config.yaml
n_head: 5
head_dim: 128
attn_scale: 0.0884
bias: "all"
tie_embeddings: true
extras: ["capped logits"]
init: "trunc"
init_std_o: 0.0
optimizer: "muon"
lr: 0.0107
beta1: 0.9
schedule: "cos"
batch_tokens: 262144
train_tokens: 897900000
steps: 3426
MLP neurons of a small language model. Each row is named by its layer, matrix (down: output weights) and neuron, and shows model dimensions 16-207. Each number is 128 + 24 x the weight over its row's rms, rounded and kept within 0 to 255. Numbers have three digits each.
A block is one neuron, or neurons of one layer that tend to fire together. Before each block is what it responds to, as a language model described it from the Wikipedia text at the highest values.

Description: Completed proper-name endings
L7.down946:130087081156114146111116118180147151134110092108107123079169124149135108103109103146138108144135101134129099116128094167151110121150089108133132112139195123087148162109120129162106113150124100107177128153166156147129127115135084117126108102094123124151133126149082146148117138088115123064130131090170149139135082089093123139135163113133168134145135106124093080154142147079125165144130071108142120127131156126119126096113106125150124174100101141160128164102089176170160132129146080144164109144119122137128163131114118125107154147157128089124155133159133131126142117102137111113

Description: Country name completion
L4.down151:186157109136063167133124134101129170116155156112147126160136152120159161144090102121161112136135123134117106114133114103160102089090109112137134139155157122143129151099133095165175141119125114106107176179181107129130134152140134135128119084134098127131152120081117080136135149143157140138068155168130131133154159092111099137116134143154122141148175104111110134130156133099107095087095140180112138114131107145113169143121076160105122161094113109157120106124142114176167156127132087131182130120096133102091163144149108129162138134175122109092112135171082178148108142169127087145
L4.down827:130129120121129148084121094129120127140134108100162115148129154147116104072149108126148127137106105124127098104151094169123090157187181155119104077111155073107148141127122146132118139124135133093108129147127135138156163138127129121145144094086093108165161155117098142134134145110133134137102138151164126172140162171147108125156186156135098129131122158104124100119121158095151101089131114152138153141133112107152153148126114164138104091140143118142090098117104115109136138106113150124153131151117133148163100146117135074148137127184110159106103103107125113090181151149159127135
L4.down1309:140139125091094142112142115112133055123124104122100128128123139139143134108137123129109098090143126190119085085114093101144145146122072105131147104093161108142150135087151139135081124156136105121119165114134129115125163142056134105064133128094130117097130085120133123116134190157157109108109109148077134121170100105118083121116106144108132092120127101168102147129188161092177102141105097134135127128170141123073122147154125176069126097127096139148123142133114146152184106133139140143134116120098113113167115123154122133136137155131121152104111104121129148129129163121148147115
L4.down1343:117154129122151137147169115131150103108112090095111094119106149128105149100127108135109135167076149162138138108142126122104103103112183144120100122158142137097132112155112143144169094134146152099125138128129153149156115178083115122086132104118117153154127181151124093123156150127167168137174098146099075128188142111161122155081151161116112118130120124128130145089137132091115087134126067139132121142090123112168140132119157109161105206143159138127119090115126151139141075124128106113131127114132145113182135181125113187125106132128144112096147137120170149133112112160104170171
L4.down1372:166108118096134113134128104103126129159175107083135123137133132096120153144090136135144132105110122118145084098158128143125132118147131177128129150064171148117103099086092158163144098142131142124145088140117136121142112145090113097136181141137126105137140151100111101140135140147086138133101145117123121131089124087132130129125144104071111169136141112115110092075160137109112094161133135138102163118128148118156165120148143113141107154122129136134160128130132137132114150097087136147157161119135146121135111142128191096117118144157112076117124151126122164147148133144174157149
L4.down1771:121134184159135141161066131100101135134106129138137150153150122131122124110082164106144107129103060136139085111121141099100150105194117119091110137130172099114109107106154118151134128095106118131145163126165125156130130154071125146111159154098117132158153126131092138167129149156099179102068100143127085164161141109071106103169149134086141151169133130098117103103149124123120104146148133135143155110131152124153138136175065098133109122157120101174137128126110165174118140092119076166118121162134109126133127114146107126078108166156160105134089140052111159153132113122141180081
L4.down2240:191121111147178157133112128144116156119134114089124140124158153131160058087157151110145082098120112102121183094129137168105125170108108134098120098074126131112144163100107162071140145127115136114141144111153166135140121143143115105135109095113175159171129178150075179111133140054187127125133130139114138143151176129159119133165206121116121141140151112124107141106155111123120111101116150157141136083137103082146121117165148097161169131119108090135102127135140138140092121096138135120138184142130136163146157121098164122164095129127112109148138123099116133175158112137151132156
L4.down2552:123165145087130107175110140085128135104119139117146137134122142165098116096076074155101142106123153123128119093098140144090139139142143119115170127105152125150132146140131157137120128123118143158127143159172129131109162178154129128079174113167117122156122134121161131106123133166130093118128134109148107170128109134124169157124145098110110113136128142109141052102125103152103140136117162125099058106201158155089142126089165152151113103121113135143163103124128129100122120158107175143127135130093139112122129119130120151152182114102135100150134136143145158204116116094167125143

Description: Ch word-start fragments
L4.down438:136137117107105134130140150124165118115156133133167127123143101124087107131119129118091111123153176102118137082140194103113122134153119130128117103108145135113143095089169125106145100126114150126114176140112157136165157138097144121132137118163109101117170125148118127153106134153137137144113130130155172110161131108097109142124098128106126116133130131158173179090137118122156128139089115116116113135093094106146137100128121127134119153131121124111152092170164123111080152122105141114116081154173131089125126096176137125093093106113173129152117106137077131142129139128126128125
L4.down1037:101140157110166096163145110130139140066122113142129101128167139133133100177143130099108127166148102130141127124152138120135114125125123106080163099171165180080195145138136098086118148092105135111103163132070138108146152155122125156124170128103139149115121120170163118103153155114158151104133165101161094081123099109131146133144102146092074132113183097154149136121098118120154155082113098107110094165126169081113158150133134130132100141146142077155172149151151120115154085117093150124096114110132156135158150130162132131109125119135127130118129128126136091160126123105140111088
L4.down1528:113129157097107176124149127166101093114140159147135100128115152122098123183108118104180087153139166128092115120127121159103129157145111115113109110131109142117141095093130132118128150143119174103149125135064154183138156164137108148120141135136121148142135102124180082124080090153138167120096127155093146136109116091053138121129094130145125121104184147111120103117138121155135115135120144151175134142151134115114144146157152143156135101111098089136151103159152127112127125130138110152149095141082105112085120188109110084137120099132124138098118108165123109124116143145116146128
L4.down1559:120135108126177184098136092148123145151149095105127152131134122091088140159161143120108079169133116138091120138118056122142105117136162150163142122159164139103147093080117124092124113114137074101144116132143151136158110134137120176153155125136102126071138138114120109157133119151107167151077091140153147105153084158109130146163109170128152121106128106139157129095107121117095150140105139110107097151117151119122129129147140106152085118098130126124184171102164130145112139152116137140099154097137110129160132102132138081128151126126106156142125177135073096109086167143123117124
L4.down1984:156124167125122144129149163143105142101102088129133087126150107112104133159132123079137109155119114097139117138129108119090118086158131109110088110140130131135120107139147114130155099065138111103152114163116144161094148153145149147190106170120111091142162099139152191130151097154129094150120057132140139121141145105094143142127135131072083136106114141135141090189121133134125137104136126109153146126089133141088094107169135108096151100145140162094124149121135167163122150150108117138092146107158112116093112134124136095132136144139113099118125149141105098083120144145151149075
L4.down1996:157111109155072137144142126146112104121093146133131161149146105112138130147162120137138095131121083180106093128137100121122132119120149158106100134100153129115123122090133120142111126108090095141156089158128079152171088085160126120060159092105120121113105142125095110097111102170123134128129105106150110123116151081081120157180103147122107124172118125120094140106168123130155100108126108106156120082162149111121100150182108139135149112160154161120184091120171159130099099129096171096128089125137147087126149124084126127174143113184085145135135120121108110143111105078089093110
L4.down2066:131079130113114137105118096121141143138147153104099104094192079122133120082105131157097092163120111131116095136122116150078127115206150152109116136105116153152095090166160072113146138131150084152143106134152138120129102165130152150150131125130117115096117073126157114116125107118051125150125131158096097156092151193126143130135129135093139142159117105132174131135113136133136094145127129098135146162147110107059155108116132122121112126161091104083156101110103103117115095146140138105174107094082111093124146113146122132112183145169147088124109128094100101113145093159163139167
L4.down2169:132128139158134102159160141107127157117187132103138131139104136141082153149138130150101132127175100116132154157159144145119122137160113132068144133178091168123126139090125073144093099124192091173103127103122116124146157114165096142109134122124130093091165139128109150165153128111109144156094069109099152059135075145144150110067096078144162102119117171105106104132106139132115134139141126116114143119100083117131143170138109114144142096160097125148142128105154114115159081106130172138142147148136142122137126134093120068147141129140118094128105094130121148148146124147120151124

Description: Leading digits of numbers
L7.down522:122130116086103151109118127138152070120094134120126162126111067121103122146125148145167092135157149085187130140163114098094131137111117132147129111099146114091096112123099117085131166121117163157124129141157122121126141129109106118144119133131078151099139075123122157123104140102126144167148120129111157118149195135108146149136122104092140170092139119165144145150109124160094106148104135135110141117143127107080132150091128119124148104147146110139139114091165127158126125091145103088122072107098100123116126120096150118170134172140150121136102102155136090134125081093129095155

Description: Quantity numbers in prose
L4.down343:134124128131172142102129108100128151125165133121153126117123106099116126123083126113129152138131158108095074112133118049118128105116110140136145133129092110122128113131116116144102210150074143136133147143092118129133139159135118170166102150103162050135154109093156065118153133077117129143127173136098167116110135102137160116111136119118149103140135140142157155144163105124140101126096138133137085127161097096092118114124160134093128134123096111161084109166134092118132155112117138152127118120095120127094172121132117163124120146138092145167125126107131077129105107135095136146
L4.down374:169137096119112135136137110152121167138136158096099138130086124116177126135144134097090143129119131150113105138120111116151108114122128130139106106128120094138143124090125131117148156132119107111089133136104108130119122132169141090162150122164140091118116128097134123177149156133124085108156138137199171129150159119119155146145109119161113133116129112129146110113130129108108074089166143125141126115133107128117134157159131105104095115154151146166193149165183086114071146133128138119127107115143101150106112135173115130143176123129141132159137127152151108119113182139119101150
L4.down533:129107121118149115093127119089130102106110124099144096138135142107101170111123136147146127128148149119141125172111156116135113175115099164123154090061110142157136101147131138108113127086153108143089140176133104164119146101099147117164123084109182129124115132123116134120108115113108145143128160132111117035101135152127114145131151105123099123137104130079153132136166137123131156131101149143127141146097115103123143122114080139091125124104147132134136144128148114083144147124161110134154106155107160164074150135129141119100082091137128124138137135145113120121127115114136085104
L4.down894:149183131125128129130135163107138142131136139146111155124130112192132117108114147141111110122153122098110107085125100124128136125072122123143141130086162135119127160113127100179130085135122070147162156140124115111081146147144168124146159105079148115116103155117117113105141155113118115106113172141126150078095149076109135196085143138148136095122158128124074118133124166132100111112121095102114106125093098094155110128109180120134130106129116128117083120179110147160107134167152110156100102130103107164088133128147109130110118139055112117118154130111114115114125120131097125127
L4.down1025:127116106151145114130150150141143157149175138134151135156124098130174094135150120146139106158134159135094121134081103086084123151148155104134131099112091143116098107157084121150143114111147129137138165138113101129144137105133127110102122136200120114118134110151144114152109148103130158130131166149127151123105104119090179152151099118148167096133119145120150137123148154101095105139079139131129110126132128174124112111133125110189130107126122136180148105121137109123108110099153108106174127123134131124139135133111083140148115125093120158158065135119115116175093103146102142123
L4.down1694:154092124131119129107112144138112149110164150167156090165126069118125154133148108096119171079187119120105137157134119129091123120090175116116137148099108099118138128098154128117133107139147146151142111158128134166122104126136102108117167120106137116147186123129112110113113154119114075104103129152102202128159154159127077113122185150166150076116138129115128159116115141137135133122141130094104120144140081119096093121134133163120151120097165114100141122121121152101150177103143131121127059107116136097160134149102168114123156150108125135155158130139148094118129161125151105141
L4.down1714:157138095147148145104109107148104124162113136107115131103089104146115201104153103123158069113119110122154145118120105117125134143103109161132121102116130093095151148154159139156135149127128090139106124134076090122123114157131128124151126131115140107147107129149085131142139190100135127131095140142156081086101112137094096170158089150115108140116130143111126111085140144107120157122109094144104121114117122093169139129138196167176119089117142125127133147109137129149124145128104161121136132107125121132121151147154124151141133078134112127122163080149122088118149147106108083137
L4.down1736:118103136169123156138143130127120163116136140145106080099140114164151152118153137168169142106140166092149137129133137088107116143103095161088142107090139126148138160151083105128100152097118130110126150180114153101128136137089123123123112126105215114121141107126160094147129133167140132102125129149122082111143122115094115121127161110131115129139125078158127149119128105124144097151156127084104184090116087103103136111102170135116083108124151070082129139129121124061130158149153104151139102154139118128131161118146200127137085098148142067162142157158125120132125090137175091137

Description: Pre-noun modifier completion
L7.down262:142134125125159143116116131129135110140107179122169197102089141126119127123141127137162140104063137109140117147097133084131150101109150142117101107130106122127131081120136111110116146154130091136137139113154156129147139164127121110164119126115183115182118109114114129148124113135126156124148116123137132098114157105115128137144152111136122164176110125150140159122129095159135138138119121158160122119093122168183137138147095099100124157104119099125153140141110106120121147122067165108114131168110105119101166146159100139145116125127138162134130166102121152115178114161170154168

Description: Small count words
L10.down102:122063117159090169144125090127186127117111158106129158131143113096115153126155137156108132116170136103098130147138110117138120149128136140143110138124168151095140135111111122103144123094151137112092161121114149112113155100113124111135132101143148103125172093137151174094095106121117151099129090137137143127144048131116106136116102148176138118140108109034115170131153166091129126108125124139142099142127129106148131128132115143128139145134130131141137117076105139137132127133138121125132138083119121133093089139157139175116096114142142136112142086145116139119165164083109142165
L10.down376:124137171158105103131119116106178138132130094097120121130164146120135152115142097096155176135118139176118161130149124088131097093131101118072095120109091129129099104088111136074168148179143142140129133144125135150122172137103139101162149114151188129086130132127124083125099127133117120142144090119104092106132152100121131153148110107110101110130099066099147145136181127190118059121115116132116112143104132125109145095118080121146130108109104098147108137112189127133111153142106145139112125122141126128083123136131112127102128112127130157134080100136106109141117149181093148124
L10.down584:115086112158097131125124132089145171088143121116130144164135095142093138143101158121132120152117169102207155096133087106110126147118128136119154088122103162135163163073126153104116119124165125119164127126118121138142156130117135061139089115101129159115143157092112138109118124111138109115146164121147135148135144160126147077138140171120154103124134168106139132151134127112116129153120123152120119129151158121131098137202133147087128142072125146138124143125115115102161153130103106080075100134152161114132136110140145128087133121124119141143150109137126104167154134143096124125
L10.down1108:140127143120155126121133098135113153076133134084146108134096085129110125129144149127138117162139157092081147139090070111129110108120155100125117116146166067146140104120144114082121119133087151140144171125159149164174120145107127139117180131123165085179178122142136137140084099107137121140154135143097131128122140156141183182123152091095116113102191157129109131143143156060135104122140094125119167142136168156149131073104091067151133131153132130137108137130118140099154168162133151102129153121133080156150105135106164111156114109105143169199176112117101112113122159109134124101
L10.down1412:164115108145106123124172097134170064126110104123149161133113143129135147125140136116165168142094141130152147087103116142115141131155127147142130141134138135107139138101125138113138096091123120138108124135130166135101127118112118157129094109126093164126142097128150130111115140141118096124120131122115140083128146118140127089107132115109156116128071161120087139115107099115076138140124140137098139132141102108121162183143127118089116098143126121145125107102125142132143112098139135162138125141155174099115114127144105152145159173137132109143142115105085103146097132121151158157
L10.down2385:120116119141110089088101166140137119143149174111168186132091124154120158136100123103143107162099079107078090173151135168130139152123115142102117154107146107086169151132113106129145154215081142097141129110099157120133103126130129097128132135126107134099097118137142106103159118131153088122134086109133102119122130099137130119123094123111155167120121144091131076092153085142189130143084130173127068080147131118105122162099161142158164137155152135127089126109122123139153098110142147114106086130089131111125109156092163094168119124119160137110111142121165116134111173132149155146
L10.down2390:077153069152097133128155175142155131138124118174141128153126138153129147125138104146141176086130098133132105140114116129101117129171126147128123105126136135131162095078128145187112114144155090133122092102103142130142141113118160076178103086108137144126118111125120126163083140119137100126147095110115106153129116167139126152133138127175077108139111152122143119148088148084134092137162108079118090151125112150128143156124155131160115125138183175117158140092145123091133120162148111146155103119111129136115168090095115173134143139133115121136158142093127114132104105129050125151
L10.down2536:099138152103174111126135054127095122132136134113155108153137143127110143128118113132108141108131113073089146130148123130146141088176090189094090176111131080140107101151155136121140098109112131152137120154156148136140094176067127137127117151128094141158109118163081152106118114149109082134137161128123128096084128116078104159123198145113132157097132096107133098124140107148115113142132145144110069067136166073134073162118117101114126171132100128164117138136142131173105104135115101103168096155081159120134105157114126162110114120143129179096108117144114124127180139116135140094

Description: Prenominal modifier words
L4.down183:106142157164160146117144184169118124114112144164142161078184127085137114134142128084135115106121142139127140097107119102139128133116136125141176096104119109053112102102082139105156159112098100109139157149121124116093128142146150160107143140143152134120152130156105145123102095099123127123111119096141119128113118127120073119163125174094081129107125113193126096128105160126093118149117145124109081094125110133092128125115120134141128147136166093119126105148112148109155097104135152103143161097160051140106176180143102116133141134173139165126134146123111080146131112165155147154
L4.down344:106102104140135148094121130122137114127105122155133182131123118108140142097158115131174119099120094123111127139108142100129148108200128106087119138165068127091137114153152095088117167109171118131126115188124143130090117102131100117139121168124142164152156130117073148159126114102143116109125124133134100114124090154120130132134154102104126154159123079137125193102152116126104143129131112116144116157096150116087122093129145138151124172110115088129118160119133139143126136140106109139100109125154092112117113118152115191095178135122123111082166135117138158114106145137175084152
L4.down1118:162146170146128106115108125105155136136131129140142154142155138142167124102142129093151106130116142070114153136156153169162099102149098083083082135100147085124128093142134137129161114107127153162133143121092117123116149151139133152124141153175157085119134125115134121096161104112131131154132120147163115113110122119131104135118140113146100171140075123170154178105101125134114110124124166166169096129137127162094130136100092141123157133105137089156144182107132110116131169123115182156108158150156161094119096179110085141144135116127119135125119112109127106099126129148109140154
L4.down1180:126156160131118118108170157145131139122153175105124146137122139116153117061113107088178118088108121125135129116110134100122125126169091172094145146163089108101129120119105175119155169124111106132129134129139131123070138154156119111132116115128150159152158132154093137136136146138118118102121125110134115086123121119085077084119149145060111149152120111110131137139180122146115133098127141145131096139131138118126149125163100080141130141110153119163143109135105109120143139133071139114147137073113106137144129104156152133110125111150125131102171122146114135099106142130126124096
L4.down1199:110148125153162141127161120141146169108112110140132116122154142119097106129151153121100117128134147095104144105141110184108109144103119114103144148110144124117137125178141168125107117155129090161142132132150090097092157130146097156149139142126162121106100141152130123168110103124149130112145152123113140130154142150129138083112108127123128146137143123160139172127121125108171070124054141106147101153137165176130110133147139141109139135126094087094119110162139133120150134105110142101137140152126136124099123152102144111137149087106155123122123109088125055138125112157125072101
L4.down1410:125160110149144115106128145134113086127108143085131123119154138163122102124086148131117171056090139151105201134113095148126121090126102144111139129161131137106081062142128159149141153103090106127110119091104129108075143137121110100133079113112141132118158101088102154139123122125168152107099163102183136097144125076154109148149120136116123163108152102165133142081105148159137135099156123167119130129136109159169121145152100087107128143110181116114137131134138107162178156102111141145154173126174113143107114154157141095140123109150167165146143176129103136132120146116147156158
L4.down1476:134105125121121098115147136152092125150133167128108139154112167083102171059139116095141122133117107116113146139124119137148173103128141137113130088141099131129115094120145097146151159153117088106117121122093129160143120145090134123170130158121147147110131098132115163121145129095138099117120134138113121094132130098135079111107133104110139133157150110165137144111155117077123132115116132197151104147143117183127107105084116121157119100117150096088124154153139113136149126170097132109144132099125108101132063103181114136122160116137080121132144154127106130123136120158148158134
L4.down2073:132132139135163148097118163182162131114125149102133141102149162128134128150155162144125137140136113140132123107148141105134129148111122093163108107077127098145122102131096117138102195100118124088089134154120143113118153120147157116127137081161154111129162122129114118113136166124160124154123144119136076127139159145128119116150113171111147178136088131109096098129114177114127146158104121157139138090141103120157084105142130119120116130135151085159108068093160103160091122134103114140124183140124137097145104123096095129117117128104096161139136104155123114158120124140121138109